{"d_model": 256, "n_kv_head": 4, "norm_eps": 1e-06, "attn_scale": 0.125, "tie_embeddings": false, "init_std_qkv": 0.0278, "init_std_up": 0.0278, "lr": 0.01, "grad_clip": 2.0, "decay_shape": "linear", "final_lr_fraction": 0.05, "dataset": "wikipedia_en"}
MLP neurons of a small language model. Each row is named by its layer, matrix (down: output weights) and neuron, and shows model dimensions 16-111. Each number is 200 + 40 x the weight over its row's rms, rounded and kept within 0 to 999. A neuron's up and down rows have the sign that makes its largest values positive.
After each neuron's rows is what it responds to, as a language model described it from the Wikipedia text at the highest values.

L3.down160,232,237,264,157,202,176,224,161,160,220,207,274,160,191,152,169,217,206,170,242,180,228,231,168,217,239,239,211,209,191,241,235,153,193,94,186,158,188,219,132,182,210,151,214,182,170,141,233,244,163,158,183,202,206,136,226,177,242,218,159,218,173,200,247,158,207,230,166,195,197,172,206,253,169,184,190,194,194,220,162,211,210,174,207,194,153,133,144,244,137,202,218,198,185,218,132
Responds to: Headings and mid-word pieces. Wiki section-heading == markers, both opening ones after blank lines and closing ones (==Cast==, ==Format==), plus middle pieces of split longer words such as Ad-ministr-ative, the-or-ies and Jud-ic-ial.

L5.down332,248,104,197,195,194,210,214,158,245,224,228,157,182,206,302,282,249,166,284,174,182,224,243,168,195,168,277,211,140,169,265,242,242,276,198,221,214,176,178,232,180,258,280,273,244,158,201,227,233,179,226,277,199,196,46,285,221,172,211,220,232,145,189,181,280,198,182,256,159,158,202,179,157,241,232,276,251,220,214,243,243,233,288,210,233,188,178,166,204,175,187,128,199,221,202,199
Responds to: Structural closing delimiters. Closing == or === of Wikipedia section headings (Track listing, History, Group B), plus separators before years or numbers: authority "(1895", "October 1952", table pipes.

L5.down173,174,228,224,164,228,197,174,211,219,237,230,176,162,207,197,226,176,176,274,252,249,220,266,223,245,257,241,200,214,186,165,150,100,208,224,107,231,227,231,238,189,224,212,246,179,224,209,227,194,166,192,246,158,185,321,201,252,233,140,136,192,261,235,225,232,239,150,280,218,245,205,230,164,142,240,271,187,200,208,164,241,230,191,193,135,184,129,224,243,163,152,174,161,150,126,167
Responds to: Line-start markup, word continuations. Fires on table-row pipes and == heading markers at line starts (e.g. | Total votes), and on mid-word pieces like wi in Swimming, iv in Wives, ad in spread.

L2.down369,186,190,241,183,171,222,249,221,249,235,250,218,174,175,201,146,213,182,192,214,217,283,143,173,240,183,194,268,199,134,158,226,257,129,235,257,182,202,168,178,199,164,212,195,249,188,221,264,249,182,248,208,210,217,300,224,152,183,218,259,203,197,173,213,131,111,212,120,197,212,252,211,183,204,153,196,212,257,190,221,255,272,228,291,190,160,241,201,255,212,254,162,266,221,235,277
Responds to: Mid-name fragments, heading closers. Fires on two groups: middle fragments of unusual proper names or words (Sheb-oy-gan, Oz-ar-ks, Biz-ar-re, Wy-c-k), and closing wiki heading markers or equals signs (===, = in titles, and math like f(x)=).

L5.down133,158,227,173,153,226,171,184,170,210,221,213,181,210,256,163,139,155,160,269,208,181,240,225,119,211,194,170,225,211,200,161,242,197,271,127,234,284,191,194,227,185,216,260,147,196,138,248,217,243,189,245,204,261,214,56,179,202,209,225,203,205,238,198,220,126,193,213,177,196,147,177,214,106,175,183,166,151,272,186,175,205,166,204,175,349,186,213,190,183,139,225,255,205,240,191,183
Responds to: Word-final adjective pieces. Final piece of a word split into several tokens, usually an adjective just before its noun, e.g. parti-al restoration, monet-ary payment, manager-ial experience.

L3.down666,187,141,230,216,270,284,263,198,236,274,203,230,191,177,172,225,223,209,219,243,227,125,219,154,241,173,225,216,187,127,183,102,185,152,152,175,226,178,223,267,176,132,109,200,241,225,184,192,220,220,218,228,232,139,263,158,195,144,247,225,261,154,244,237,226,198,226,152,191,168,164,233,228,204,202,213,226,195,160,237,231,134,186,184,198,220,184,262,211,236,273,223,228,245,260,314
Responds to: Mid-word continuation pieces. Short subword pieces right after a word's first fragment in names, acronyms and ordinary words, e.g. sl-op-es, Rout-led-ge, Th-ail-and, R-E-BORN.

L2.down253,181,213,210,125,301,154,131,179,156,101,199,204,235,208,242,229,180,255,209,138,205,202,227,189,126,138,204,274,261,240,181,255,208,195,276,232,159,240,218,114,202,174,306,181,210,205,218,210,272,182,190,209,140,221,232,194,211,240,174,184,190,110,213,124,246,171,214,171,163,159,169,183,245,199,249,207,122,185,306,140,179,251,193,240,148,209,243,214,218,203,223,212,195,215,158,208
Responds to: Mid-word continuation pieces. Word pieces that finish or continue a word split into fragments, such as caesar-es, resour-ces, att-ack, We-aver, fir-ing.

L3.down524,186,231,129,160,125,157,297,136,310,241,170,188,176,233,239,257,203,69,168,180,166,177,242,172,182,192,204,155,153,146,209,241,183,224,234,217,234,194,215,216,202,242,246,163,211,171,189,124,265,191,186,229,239,182,114,207,175,245,237,222,171,146,228,267,217,178,184,191,233,184,147,259,176,167,204,205,257,230,195,192,188,218,228,203,178,230,167,227,123,209,185,229,175,280,195,144
Responds to: Determiner before a distinction. Fires on "the" or possessive "'s" after becoming, is, was, or a possessive, just before a rank or superlative such as the first, country's first, world's largest.

L3.down164,264,190,194,202,257,191,177,187,188,236,226,99,193,159,209,163,188,271,226,200,163,213,231,186,204,228,150,189,221,161,162,167,205,157,249,161,256,211,122,121,156,182,172,204,133,209,209,133,156,245,179,162,218,236,124,222,229,155,169,170,206,201,242,217,231,170,203,248,230,224,238,282,229,241,177,250,138,180,188,169,188,221,173,224,229,189,252,208,141,211,210,143,114,231,174,243
Responds to: Word-final subword completions. Final word pieces that complete a multi-token word right before a comma, period or line break, such as Connectic-ut, tim-es, Kor-ea.

L3.down302,268,224,129,136,163,202,226,169,186,141,172,265,193,199,204,247,179,142,137,216,163,246,211,223,236,225,231,208,260,176,225,214,194,210,224,185,247,178,176,222,205,174,177,228,115,183,214,198,198,223,252,215,235,211,275,272,206,201,177,191,158,166,269,168,155,112,116,115,180,181,178,183,250,136,194,309,238,148,164,223,189,253,190,185,179,178,219,214,210,185,123,172,185,289,165,292
Responds to: Section heading closers. Closing == or === markers that end wiki section headings such as See also, Aftermath, Seeds; also opening quotation marks and table-divider rows.

L2.down552,211,171,234,165,157,197,200,145,186,146,131,230,158,252,215,231,192,205,194,183,138,268,243,216,199,200,256,162,190,186,140,197,220,254,271,233,217,257,251,148,164,219,233,145,174,181,229,186,231,163,245,215,170,273,232,239,259,208,205,156,236,215,235,165,181,202,152,190,218,135,247,211,200,149,150,228,151,132,198,225,144,200,230,214,250,305,245,209,173,190,183,161,246,231,208,143
Responds to: Closing span delimiters. Tokens that end a bracketed span: closing == or === of section headings, closing quotation marks, closing $ of math, final letter of acronyms (GOES, CCS).

L5.down9,187,229,216,218,221,213,133,222,213,248,227,130,268,206,163,242,196,229,201,227,200,190,184,159,266,121,231,232,234,241,201,211,227,186,177,187,200,223,208,229,163,241,122,209,121,211,242,172,206,219,187,251,130,209,126,174,151,207,209,127,192,304,201,169,254,184,161,291,295,112,169,215,175,224,187,132,200,121,182,247,165,257,215,205,159,203,204,238,149,160,184,199,165,150,258,205
Responds to: Final digits of numbers. The last digit or digit piece of multi-token numbers such as page ranges, years and citation volumes, e.g. 26'7', 194'5', 17'1'5.

L3.down447,192,113,165,261,188,158,206,175,142,269,215,212,207,193,232,172,176,186,242,185,246,280,148,155,193,253,122,206,151,212,179,219,123,219,217,264,205,197,201,199,181,175,195,139,202,177,236,199,187,155,190,215,175,199,138,196,212,122,246,218,205,222,231,282,262,189,177,149,202,123,247,196,171,138,214,163,199,197,174,286,265,155,121,175,198,180,253,158,177,191,185,133,221,230,212,239
Responds to: Section heading closers. Closing == or === markers that end Wikipedia section headings, such as ==Career== or ===Verbs===, plus a few word completions and closing quotes.

L5.down648,200,227,233,154,155,197,235,234,187,144,206,195,256,131,206,182,248,236,210,220,183,192,208,230,249,219,241,170,234,194,170,252,238,209,207,226,162,170,187,197,106,206,142,220,184,215,198,162,157,201,186,227,184,276,378,169,159,233,169,219,201,158,236,177,205,225,190,153,236,192,188,149,206,164,140,219,236,151,153,208,228,209,160,225,247,188,276,262,154,209,164,186,223,211,215,279
Responds to: Heading end markers. Closing ==, ===, or ==== that end a Wikipedia section heading, as in "== History ==" and "=== Reception ===", plus weaker hits on possessive apostrophes such as "Temple's".

L3.down397,173,207,269,282,129,187,152,199,260,231,201,249,210,184,220,221,237,160,249,217,223,211,139,248,170,220,200,238,188,170,214,189,255,187,224,266,218,228,188,164,93,182,218,194,138,209,181,195,273,201,196,177,261,194,258,232,224,175,250,259,253,203,150,219,240,145,233,179,211,202,182,257,156,259,291,254,228,184,210,154,264,223,242,188,238,193,210,201,168,166,195,161,215,267,158,230
Responds to: Structured-text fragments and digits. Last digits of numbers in measurements, years and citations (20·2 BCE, 15.·5 cm, 14.·2 m), table-cell pipes and headers, and first word-pieces of headings or infobox fields (Ac·ting, Manag·erial, Ser·vice).

L2.down339,217,201,247,242,241,253,179,224,150,202,261,248,129,207,228,185,210,150,252,109,196,196,186,94,248,204,189,202,184,222,147,171,200,261,150,227,170,223,219,293,219,180,296,263,223,171,116,239,302,142,170,223,200,177,227,233,169,167,202,253,180,183,209,197,236,197,136,157,221,179,270,225,193,218,155,220,175,199,175,238,231,226,238,234,240,173,141,210,285,199,180,181,179,191,242,215
Responds to: Second piece after word-initial letter. The word piece right after a short capitalized opening fragment such as L, D or St, mostly in names in tables (Lia-onenka, Lé-rida, Stef-ania).

L2.down477,278,247,251,191,154,191,208,171,224,169,170,254,157,213,269,162,203,172,260,141,249,190,280,226,136,241,265,193,224,235,195,153,190,256,222,221,180,243,172,196,184,201,156,166,172,219,290,191,219,104,146,250,183,214,106,199,152,157,171,203,208,192,186,272,292,231,149,181,133,176,164,215,221,236,185,172,159,250,154,189,231,196,194,221,269,208,207,81,216,168,193,171,187,253,232,115
Responds to: Mid-word vowel fragments. Short vowel pieces inside split rare words and foreign names, such as the os in Dossi, um in dumerilii, as in Palmas; also sentence-initial However.

L5.down611,127,156,203,197,258,213,191,214,155,213,244,197,283,208,231,242,241,143,202,288,161,157,261,234,222,217,214,172,210,184,214,184,128,177,239,169,194,236,207,192,193,197,147,201,205,178,209,171,130,216,173,215,286,256,369,215,210,218,230,160,179,200,230,188,214,189,218,161,217,186,235,249,206,172,207,226,226,248,186,262,193,228,175,188,217,225,246,186,224,218,219,179,244,243,218,154
Responds to: Mid-word continuation pieces. Second or later word-piece tokens inside a word, mostly infobox field labels and names, such as NRH-P, Vehic-le, Binom-ial, Rec-ep-tion, St-é-phane.

L3.down621,227,162,190,220,207,177,248,154,138,223,214,130,159,147,158,190,277,199,168,236,244,249,187,230,261,155,204,203,201,236,156,213,206,194,304,139,185,182,166,193,177,231,273,213,161,201,243,174,259,177,197,159,262,127,123,154,172,130,199,156,235,207,268,175,173,199,146,308,209,203,163,261,189,118,212,240,238,161,151,216,155,191,177,178,273,169,160,117,213,191,279,155,206,273,213,226
Responds to: Mid-word subword continuations. Second word-piece inside a word split after a short capital or consonant start, such as gl-ow, Si-x, overshad-ow, D-ann-y, fin-anc-ial.

L2.down306,161,207,170,191,198,228,159,238,216,175,200,143,257,199,175,167,231,271,285,173,159,178,201,193,161,169,246,210,178,207,234,224,222,217,228,242,226,188,197,204,245,197,190,235,209,140,236,181,198,199,127,170,200,172,270,227,171,192,243,227,192,223,198,279,172,154,192,167,128,237,191,177,204,162,206,151,200,165,173,201,210,134,226,222,197,89,204,153,196,205,204,192,224,255,276,300
Responds to: Mid-word vowel fragments. Short word-internal pieces, often vowel-initial, that continue a word begun by the previous token, as in Sch-em-atic, Si-am-ese, Res-ul-ts, de-af; fires more weakly on "and" joining paired terms.

L3.down96,159,199,126,231,205,269,287,175,184,205,177,202,207,132,185,143,205,172,171,220,161,192,163,220,229,248,230,176,198,157,209,269,217,214,180,117,189,147,274,213,233,159,274,238,221,265,244,139,180,270,129,178,253,316,297,208,228,192,150,178,194,190,180,157,187,219,172,213,174,150,179,172,191,214,247,189,147,231,236,273,199,223,147,227,220,209,225,166,220,162,189,169,161,218,201,165
Responds to: Year-closing tokens. Final digit of a year, or the comma right after it, ending a date phrase like "In 1881", "In June 2015," or "On 13 October 2021,".

L3.down139,196,185,143,182,228,216,232,183,270,149,175,205,113,193,223,169,219,216,174,199,241,196,242,219,171,159,196,168,239,127,185,165,148,153,149,238,305,145,208,126,172,130,207,144,226,202,214,185,210,248,217,231,215,221,202,221,203,223,186,213,179,209,129,214,206,228,118,183,243,234,140,233,152,232,228,196,274,161,249,189,80,256,207,256,254,201,238,173,78,196,222,162,160,151,241,206
Responds to: Mid-word suffix pieces. Word-final or mid-word pieces completing a word split across tokens, strongest on "ial" in financial and "az" in Magazine; also list dashes and table pipes.

L2.down365,168,172,189,244,152,180,259,182,202,286,226,177,199,259,246,171,209,198,217,197,215,192,218,212,245,135,249,235,196,203,273,91,112,173,259,186,225,161,166,153,238,165,141,248,165,167,195,256,246,165,230,235,197,233,281,160,170,152,185,201,152,143,213,212,232,224,208,133,168,167,250,203,223,146,193,217,199,268,157,206,273,226,206,286,241,237,139,222,167,228,131,201,247,221,214,243
Responds to: Word-completing pieces, heading marks. Fires on the piece that completes a word split after a short prefix, such as inter+est, inter+view, Inst+ag, Bri+an. It also fires on the closing == or === of Wikipedia section headings.

L5.down170,271,169,266,203,188,232,209,221,239,215,211,140,229,160,202,191,179,218,136,242,250,203,182,163,227,251,212,211,171,173,204,237,215,174,200,252,203,218,158,240,200,249,265,234,191,239,158,178,185,196,265,211,206,151,12,269,211,243,150,172,120,242,197,183,161,236,173,234,172,232,192,233,224,227,230,246,181,213,226,158,248,287,179,159,211,248,115,218,201,179,172,186,188,207,205,223
Responds to: Mid-word proper-noun pieces. Inner word pieces of place names and other proper nouns, often in tables, such as Ott-aw-a, Ar-ag-ón, Narr-ag-ansett.

L3.down199,159,248,124,175,171,211,250,189,211,186,231,175,253,253,203,106,164,185,265,168,227,225,140,172,207,198,191,212,129,187,206,221,182,245,243,184,226,158,202,174,194,197,173,120,237,279,239,156,268,235,226,175,243,221,247,221,197,187,165,232,218,251,158,209,139,206,168,203,130,144,223,271,202,151,186,241,191,197,191,218,187,130,232,217,274,188,175,137,189,170,131,155,265,261,204,220
Responds to: Section heading closers. Closing === or == marks of wiki section headings, plus table pipes and mid-word pieces like l-ook, newsp-ap-ers, f-all.

L2.down265,207,180,170,193,166,127,162,162,222,190,173,213,261,232,178,190,209,209,224,128,263,177,165,170,230,166,194,195,186,147,239,240,175,167,135,157,167,237,171,160,202,298,229,205,200,199,116,235,191,174,222,179,139,218,198,212,202,188,176,222,192,191,248,256,172,241,238,97,188,214,216,206,207,189,247,178,240,205,228,186,204,230,238,258,131,224,141,190,246,119,201,208,188,217,274,216
Responds to: Table row-start cells. The first cell of a Wikipedia table row, right after the opening pipe, usually an empty cell or a row number like 4, 7, "1.".

L2.down557,222,145,247,171,109,154,219,163,201,217,174,184,230,160,157,276,180,136,150,182,224,180,231,157,220,154,253,216,196,140,201,241,162,193,175,157,239,205,197,160,162,188,235,198,245,195,121,172,229,238,207,174,229,224,20,219,198,209,146,186,179,166,189,216,129,226,194,254,245,188,177,224,195,158,215,230,202,160,169,222,222,195,217,157,232,238,238,185,109,287,200,147,107,202,140,244
Responds to: Row-start table delimiters. The pipe or dash opening a new row or list item after a line break in Wikipedia tables and lists, e.g. sports stats, track listings, election results.

L2.down15,241,169,178,149,220,159,211,146,185,280,227,176,263,230,285,238,222,171,290,150,143,241,193,220,181,185,149,203,265,146,231,257,230,127,133,233,171,236,186,169,216,155,236,164,246,234,220,209,238,191,258,158,231,197,267,169,147,142,161,261,107,178,213,187,225,154,130,204,148,241,290,245,221,282,182,187,157,239,134,194,203,203,203,179,173,175,218,215,253,137,227,168,185,191,210,147
Responds to: Final digit of years. The last digit of a multi-digit number, mostly four-digit years after a split prefix such as 199|3, 200|5, 16|5|7, also in stats tables.

L2.down595,213,155,213,204,269,277,235,290,278,242,175,259,164,174,167,219,215,146,155,159,212,265,212,228,220,242,146,220,171,224,187,193,158,153,236,168,181,148,157,208,160,220,121,188,178,161,173,199,251,250,241,119,233,227,213,177,179,200,216,221,155,138,158,226,102,174,232,129,214,197,187,218,93,146,165,233,273,235,208,192,190,277,203,201,173,162,110,247,178,130,171,185,153,221,168,255
Responds to: Word-final noun pieces. Final subword piece completing a common noun after a split, often in tables or headings, such as R-ound, high-way, pre-view, 62.99 m.

L5.down282,261,249,219,216,198,277,201,215,172,215,176,183,176,216,308,232,175,204,196,194,181,222,228,237,223,222,236,138,256,189,256,216,207,243,315,118,241,173,192,157,151,190,167,131,190,231,238,93,254,228,221,183,243,229,202,206,267,152,30,215,246,199,232,225,188,140,200,176,261,254,174,194,216,212,214,216,226,143,146,245,212,201,203,189,162,182,230,178,227,143,124,95,193,255,187,132
Responds to: Word-initial split fragments. Leading pieces of words or numbers that the tokenizer splits and that continue in later tokens, such as j in enjoyed, 8 in 8,256, fif in fifteen.

L5.down98,277,213,125,216,239,224,259,213,249,217,215,253,193,187,229,207,176,223,224,180,237,181,135,190,149,201,194,215,152,204,214,238,173,197,184,199,218,193,148,228,272,111,223,209,245,222,196,232,206,293,189,256,232,178,388,179,261,190,241,240,186,197,236,178,165,139,264,182,171,183,213,212,178,188,213,221,179,186,229,239,243,227,235,144,131,177,177,240,193,176,199,190,126,273,219,168
Responds to: Section heading closers. Closing == or === marks ending Wikipedia section headings, e.g. Finals ===; also modals or "to" before verbs (can be, must act), and mid-word pieces (Climate Ch-ange, Public He-alth).

L2.down252,191,111,202,230,235,255,155,145,200,211,180,173,223,193,217,229,194,177,92,253,284,205,133,236,292,222,226,181,221,192,135,226,169,173,175,172,170,254,169,212,211,195,197,164,138,171,226,198,206,192,204,212,194,108,218,151,266,135,178,206,216,203,178,171,179,182,305,221,184,188,161,209,171,182,192,182,146,187,178,157,201,171,178,242,186,200,169,256,180,263,210,153,191,173,113,236
Responds to: Numeric digit tokens. Digit tokens in running text and tables, typically starting a date, count, time or score, such as 1 April, 7 a.m., W 3–0.

L5.down458,163,153,200,220,162,128,200,117,178,202,194,169,201,182,136,104,227,242,173,229,231,257,221,192,231,236,256,161,183,158,149,222,240,171,125,201,240,174,271,164,207,186,205,236,196,158,275,215,199,187,175,196,224,165,246,184,204,153,246,202,225,193,157,196,168,141,222,254,144,252,192,211,266,229,160,242,172,172,146,241,196,180,177,174,175,228,202,190,236,247,183,243,194,167,286,225
Responds to: Mid-word subword fragments. Middle pieces of words split into several tokens, such as ul in Results, rescheduled and assaults, and mit in admitted.

L2.down694,233,180,224,176,129,236,175,186,217,105,177,205,242,213,231,224,141,126,187,253,128,234,231,261,229,185,184,177,241,229,198,204,251,237,193,216,238,148,275,198,174,181,219,132,215,151,137,212,215,264,223,198,176,167,93,224,191,171,289,238,203,139,191,200,227,210,237,235,278,208,203,231,105,227,207,234,265,162,170,243,199,214,249,225,263,214,110,162,179,228,167,210,212,221,214,212
Responds to: Possessive markers before nouns. Possessive 's after names and possessive determiners (his, their, her, its), as in Wolf's characters, Adelaide's teachers; also mid-word fragments like al, ar, fl (stalker, reflected, infrared).